MLP neurons of a small language model. Each row is named by its layer, matrix (gate and up: input weights) and neuron, and shows model dimensions 32-159. Each number is 50 + 10 x the weight over its row's rms, rounded and kept within 0 to 99. A neuron's up and down rows have the sign that makes its largest values positive.
Before each neuron's rows, "fires on" lists the tokens most often at its 100 highest values on Wikipedia text that the model never trained on. A number after a token or word is its count.

fires on: "li" 47, "Li" 11, "Af" 9, "Si" 8
L5.gate58:47 35 44 32 56 25 65 45 32 57 38 40 38 55 45 58 63 47 44 47 34 45 66 51 53 47 58 49 51 45 50 43 50 77 37 38 39 42 66 43 41 52 51 44 54 68 38 48 48 51 55 48 54 54 28 36 38 43 45 48 50 60 57 50 58 59 46 48 52 49 45 53 31 41 35 57 61 41 69 58 54 47 43 44 55 44 61 58 56 43 45 62 55 54 43 44 59 64 45 74 39 40 54 49 68 53 61 52 55 44 44 52 59 43 59 42 50 43 47 54 58 49 57 58 65 50 40 51
L5.up58:43 51 43 58 57 53 45 59 45 60 51 40 46 52 59 57 46 49 64 31 53 52 54 46 38 65 48 38 45 48 54 69 69 61 45 49 51 53 65 26 71 48 47 42 53 55 49 35 63 42 42 48 66 37 69 55 40 45 61 28 43 49 60 30 53 29 49 48 41 68 36 41 38 54 50 51 54 33 55 43 66 64 59 60 51 50 50 49 54 55 61 51 65 35 29 51 51 64 41 35 33 57 42 39 52 81 42 64 50 46 42 60 54 57 51 40 45 64 58 43 41 50 42 56 41 50 55 42

fires on: "ed" 79, "Final " 4, "pris" 4, "lo" 4, "ment" 4
L2.gate216:46 56 57 52 46 59 51 42 63 45 57 49 51 72 55 56 43 57 40 71 42 49 61 52 39 44 44 52 50 57 55 34 41 52 27 36 40 58 38 52 36 40 47 34 46 49 53 42 61 52 71 48 35 45 39 43 29 51 30 47 42 45 65 69 40 60 42 55 54 48 43 60 41 49 40 49 49 30 61 49 49 62 44 39 30 56 69 40 67 49 65 50 39 50 69 39 50 48 51 44 56 53 67 54 59 68 39 53 61 48 48 37 49 46 50 47 61 42 58 53 51 42 36 52 55 48 56 59
L2.up216:54 50 53 63 34 46 51 66 42 48 57 40 35 53 65 49 42 52 75 41 54 47 49 34 36 33 68 56 35 38 46 32 42 59 43 52 48 53 57 42 31 36 54 59 53 42 41 35 46 53 48 55 64 35 45 52 49 29 53 57 76 33 28 47 44 64 70 38 32 63 56 33 44 44 56 32 49 31 45 52 63 34 40 64 64 59 50 59 66 62 51 49 40 44 55 25 61 61 54 49 48 56 54 56 46 71 47 58 54 30 58 42 61 45 53 62 42 50 27 56 48 37 44 49 43 39 53 63

fires on: "one " 17, "two " 10, "8 " 7, "7 " 6, "12 " 6, "-" 6
L8.gate48:39 42 41 65 71 57 52 37 46 52 66 45 39 64 52 70 48 56 58 42 37 52 46 47 65 51 53 52 63 60 27 56 66 54 44 33 68 57 54 56 54 57 39 36 64 49 53 41 43 67 41 44 74 55 55 61 46 44 51 47 56 31 48 51 63 56 53 44 51 63 40 64 59 42 16 58 60 34 48 45 50 60 43 48 62 43 45 55 46 59 42 56 44 48 40 50 44 58 62 56 53 49 54 46 59 75 39 42 50 47 55 58 58 49 50 48 30 40 53 47 59 45 56 50 49 53 62 60
L8.up48:58 57 56 56 59 54 54 51 54 56 45 45 42 61 51 57 46 35 49 42 48 60 65 38 65 54 66 55 53 59 40 59 59 47 39 57 52 62 48 50 55 65 54 27 53 54 46 49 51 56 42 47 76 55 50 28 56 57 61 41 72 36 48 54 57 49 47 39 41 68 42 68 66 39 34 45 72 56 51 40 37 58 47 44 48 67 56 56 44 42 37 65 51 46 42 33 36 64 67 71 54 48 49 42 58 43 47 31 55 41 47 58 60 55 63 48 44 54 45 41 54 36 71 45 46 49 49 48

fires on: "all " 24, "n " 10, "ing " 10, "th " 8, "I " 6
L3.gate116:38 36 46 46 49 37 37 52 40 56 52 54 39 50 62 34 45 63 40 53 50 55 47 54 53 55 61 58 43 47 47 46 55 39 53 59 55 45 48 54 50 35 65 38 50 60 40 33 61 62 55 45 66 54 39 53 46 43 60 56 66 47 55 48 56 58 52 40 48 45 50 60 48 70 56 40 70 37 25 48 55 40 65 46 28 39 49 30 51 72 56 50 62 53 49 46 46 59 45 65 39 30 49 40 58 60 49 58 46 44 48 68 42 58 45 65 56 37 40 24 45 36 46 57 63 56 40 66
L3.up116:36 36 52 49 54 42 32 59 60 50 54 54 41 47 52 58 38 44 49 50 38 44 35 54 60 54 63 65 43 49 51 39 47 47 55 56 57 50 59 45 44 40 45 55 63 58 28 47 56 54 51 27 33 41 33 66 56 44 51 46 27 65 41 51 56 71 58 51 48 51 25 73 36 51 54 58 51 37 37 49 46 49 46 47 49 40 60 25 49 60 48 69 24 50 55 47 74 27 57 65 45 58 51 58 55 48 35 42 40 41 50 62 53 68 47 64 51 38 58 45 44 54 55 54 37 49 56 40

fires on: "A" 38, "ones" 13, "ellow " 8, "just " 8, "Out" 8
L2.gate117:64 52 44 50 63 35 50 45 60 39 60 46 46 57 45 62 41 50 30 53 64 51 36 38 41 57 57 55 59 53 25 51 56 23 53 55 51 51 48 33 68 61 45 57 62 47 69 40 67 40 48 52 49 42 53 29 35 46 56 64 77 51 40 50 72 57 48 63 41 64 40 51 60 30 45 59 20 54 44 46 24 49 57 40 55 52 44 43 56 59 37 49 61 68 44 62 54 75 37 34 42 57 56 46 48 54 46 72 58 28 44 56 44 43 59 34 34 49 66 66 55 52 55 56 36 49 51 57
L2.up117:43 70 49 59 62 54 58 57 53 37 45 46 57 38 53 44 46 36 67 60 48 38 33 51 37 56 44 50 39 57 41 56 46 47 51 46 59 59 47 69 58 39 52 43 55 33 45 44 31 44 51 34 62 34 59 41 22 31 68 32 54 54 43 53 63 45 48 44 22 69 62 57 73 45 55 44 43 47 54 35 49 53 53 58 41 49 56 38 59 40 63 52 37 45 48 47 60 57 54 57 53 46 47 49 59 51 55 45 51 45 46 32 45 46 48 43 49 66 34 57 50 62 61 53 55 56 63 57

fires on: "served " 18, "\\" 18, "Mah" 16, "elected " 15, "oge" 11, "ominated " 10
L2.gate202:56 53 48 47 47 42 45 55 47 47 37 63 44 59 59 50 56 53 67 55 49 51 56 36 51 37 50 40 44 44 35 40 44 64 64 47 52 53 56 59 56 50 57 39 62 50 51 43 60 44 52 31 46 55 40 38 51 52 41 55 49 40 38 62 76 50 63 45 65 55 20 65 41 39 43 26 39 52 36 42 47 44 46 35 30 47 42 68 33 47 50 38 43 46 70 55 71 25 60 59 64 64 36 41 37 44 60 61 44 47 53 53 45 47 47 35 46 41 43 53 60 61 34 43 45 51 53 43
L2.up202:77 42 51 37 58 49 45 45 49 52 49 40 55 49 68 55 46 72 65 49 39 49 58 60 46 42 51 50 33 59 47 57 45 63 37 59 51 61 50 61 47 39 55 51 61 42 46 52 40 35 61 37 59 48 48 67 54 73 45 52 63 54 28 59 40 53 50 61 45 58 24 50 55 55 39 58 61 41 40 45 66 67 56 43 51 61 60 46 60 50 48 42 53 58 60 43 42 41 41 64 47 34 50 41 66 61 41 57 52 45 66 45 44 54 65 54 62 50 46 55 33 45 67 51 45 56 33 53

fires on: "-" 37, "ine " 5, "x " 4, "two " 4, "of " 4, "000 " 4
L10.gate83:53 41 51 48 44 41 60 52 39 41 63 61 59 36 49 46 46 38 43 31 54 56 51 45 46 76 57 57 70 62 24 40 70 38 41 44 55 52 59 54 44 74 44 51 56 57 47 64 46 52 53 36 56 51 35 38 49 49 36 38 69 25 53 60 59 68 51 54 50 47 53 33 41 47 48 50 61 44 48 50 48 63 54 51 48 54 77 54 58 55 53 69 22 36 61 41 56 48 53 71 73 58 57 47 46 73 44 52 48 48 52 40 47 42 53 53 59 45 43 59 43 55 52 45 56 46 67 46
L10.up83:37 59 41 54 56 53 65 55 53 44 54 53 56 44 34 62 37 43 60 55 51 38 51 37 53 56 46 40 55 72 36 59 51 37 40 40 55 42 58 41 44 46 45 54 44 66 53 55 46 59 52 38 49 53 48 53 57 57 47 58 58 36 66 49 69 50 66 49 55 44 67 56 46 55 48 37 74 29 47 35 33 58 60 46 40 49 64 45 49 43 42 65 48 65 65 50 56 57 61 55 58 42 46 31 42 42 47 40 40 43 43 40 64 58 46 42 60 35 46 50 45 48 51 60 47 55 53 31

fires on: "an " 29, "er " 10, "a " 10, "al " 6, "um " 5
L14.gate170:40 56 55 56 49 64 46 41 33 51 65 64 42 56 56 52 45 50 45 64 57 42 60 45 63 56 34 48 62 67 56 44 31 43 48 45 66 48 67 44 64 53 50 56 57 65 39 65 43 47 51 55 54 47 47 32 59 57 59 54 49 51 33 55 37 54 47 60 43 78 44 38 54 49 53 48 47 48 59 46 42 82 68 34 47 60 44 30 50 55 47 53 49 63 49 38 72 61 45 57 67 51 39 54 26 46 41 55 40 56 49 42 62 35 52 55 48 58 57 47 46 39 50 53 55 43 68 44
L14.up170:53 62 43 58 31 42 35 51 45 63 47 40 50 59 39 55 55 30 47 48 52 44 51 41 45 60 40 59 53 60 42 39 72 71 35 54 56 58 51 58 60 59 43 55 62 66 53 35 34 60 74 53 38 40 53 34 56 44 52 41 66 42 41 64 50 59 30 40 43 59 49 40 40 47 46 51 58 48 45 53 51 39 44 33 51 50 46 30 62 32 61 53 52 59 63 50 40 51 44 52 44 45 48 25 51 37 40 51 60 38 64 41 31 66 58 44 52 50 39 51 51 31 55 47 48 37 57 31

fires on: "est " 23, "no " 12, "um " 9, "er " 4, "any " 4
L10.gate181:42 65 52 55 60 70 41 41 56 42 47 54 52 39 47 56 52 25 53 41 66 41 45 44 47 61 26 87 59 54 58 41 36 57 52 57 35 48 37 56 42 55 57 41 52 69 50 43 52 41 55 49 44 50 67 43 41 57 63 63 44 35 50 50 64 45 58 45 30 52 51 61 60 45 60 49 52 59 48 51 36 68 46 43 48 64 48 19 53 43 48 56 42 68 49 46 58 66 46 60 40 52 51 45 47 40 28 61 50 55 50 40 34 40 54 56 54 42 53 39 49 58 43 44 51 47 54 38
L10.up181:64 54 57 56 51 55 50 51 46 35 56 52 55 50 39 48 57 30 49 42 66 31 52 33 57 75 52 58 67 59 46 54 44 40 27 59 16 38 40 59 46 33 45 51 45 54 57 41 37 53 58 48 45 54 48 51 26 49 58 49 61 48 49 32 54 38 51 53 52 60 49 43 45 60 59 40 51 57 27 42 37 61 51 43 34 67 56 18 36 53 57 33 43 51 43 51 52 54 55 63 55 42 44 35 41 62 37 60 55 58 40 47 30 47 65 57 48 67 49 57 52 55 54 59 53 40 75 54

fires on: "as " 31, "the " 8, "a " 8, "appointed " 5, "ting " 5, "became " 5
L14.gate61:53 35 44 31 34 40 49 45 47 58 67 59 38 30 50 48 58 56 49 54 68 50 45 50 61 56 41 39 39 58 35 57 83 53 52 46 57 56 46 47 48 61 58 44 51 62 43 42 53 28 62 39 52 49 63 39 42 52 53 44 53 42 56 47 49 43 45 51 53 32 38 42 59 41 34 52 70 52 32 47 62 50 43 30 52 49 65 43 53 47 64 60 59 42 49 45 43 53 63 42 60 51 36 39 59 51 44 41 46 46 47 51 24 57 72 53 63 82 47 45 55 26 52 31 50 60 53 49
L14.up61:46 47 49 57 34 39 57 41 42 60 31 33 49 35 44 43 59 54 49 37 58 69 52 56 40 54 48 54 44 46 46 51 56 48 39 23 44 40 33 62 51 52 43 42 44 62 48 41 44 55 74 48 33 53 55 37 38 52 35 51 48 53 56 53 48 39 56 52 59 53 51 32 64 40 36 49 62 44 46 61 49 64 60 44 37 51 57 52 53 49 66 60 48 55 33 46 49 48 55 36 60 56 51 39 54 79 55 59 67 47 60 46 29 45 74 60 69 64 41 34 35 39 41 31 69 67 52 56

fires on: "ing " 28, ") " 23, "fic" 14
L10.gate57:29 41 55 36 51 47 48 61 27 41 54 30 45 56 23 42 42 59 66 52 53 46 59 39 58 40 44 54 60 55 40 47 59 40 49 52 65 60 47 49 46 49 65 51 68 52 58 71 37 49 54 52 51 37 48 49 61 44 50 49 67 56 64 38 39 56 68 29 66 51 60 74 56 48 40 57 52 52 66 41 59 30 37 56 46 39 57 64 53 61 64 71 32 67 58 54 53 50 52 55 53 63 63 41 29 36 42 59 43 56 71 32 54 60 61 42 46 54 51 66 66 45 50 33 49 44 60 38
L10.up57:50 44 56 59 53 43 39 49 49 74 64 42 42 54 48 54 60 68 55 56 52 71 66 60 45 62 48 53 48 54 67 43 45 55 36 34 42 35 47 45 49 48 48 48 64 49 56 49 66 59 32 40 43 32 55 53 61 39 48 66 61 57 57 59 43 45 50 56 56 50 68 51 58 54 45 60 58 52 37 42 54 54 49 58 47 43 37 48 42 35 67 39 43 66 55 56 55 56 38 46 50 49 50 40 53 43 66 72 44 85 58 58 60 56 43 44 40 54 49 39 53 47 50 37 58 58 36 56

fires on: "Reg" 22, "May " 13, "til" 11, "March " 9, "Par" 8
L4.gate88:49 53 42 48 45 41 60 39 53 46 38 59 40 51 39 71 56 49 36 59 51 56 52 48 65 39 37 39 55 41 64 51 55 44 61 58 46 58 45 39 62 48 65 34 55 47 35 52 61 45 51 27 59 47 51 62 45 52 47 45 71 45 55 54 54 41 60 47 57 60 42 63 53 33 43 42 54 74 37 53 56 49 55 39 47 38 34 37 44 56 47 74 59 47 32 41 56 49 42 70 57 54 49 63 53 66 59 56 39 48 43 66 50 45 65 43 69 29 30 40 57 47 54 59 47 39 56 43
L4.up88:44 55 42 44 49 56 69 40 59 48 44 59 28 44 45 61 52 49 42 60 46 55 52 24 62 59 28 48 60 50 52 54 57 36 55 56 56 56 36 33 58 54 55 37 60 42 40 44 64 55 40 42 55 46 47 40 53 44 38 40 58 46 57 37 59 50 57 44 63 60 65 72 41 40 56 47 52 55 30 52 46 57 60 52 53 48 36 36 52 58 45 63 63 59 29 40 55 47 58 58 45 53 48 42 60 55 47 62 35 56 48 65 34 42 47 43 73 37 32 45 48 38 67 62 47 46 53 48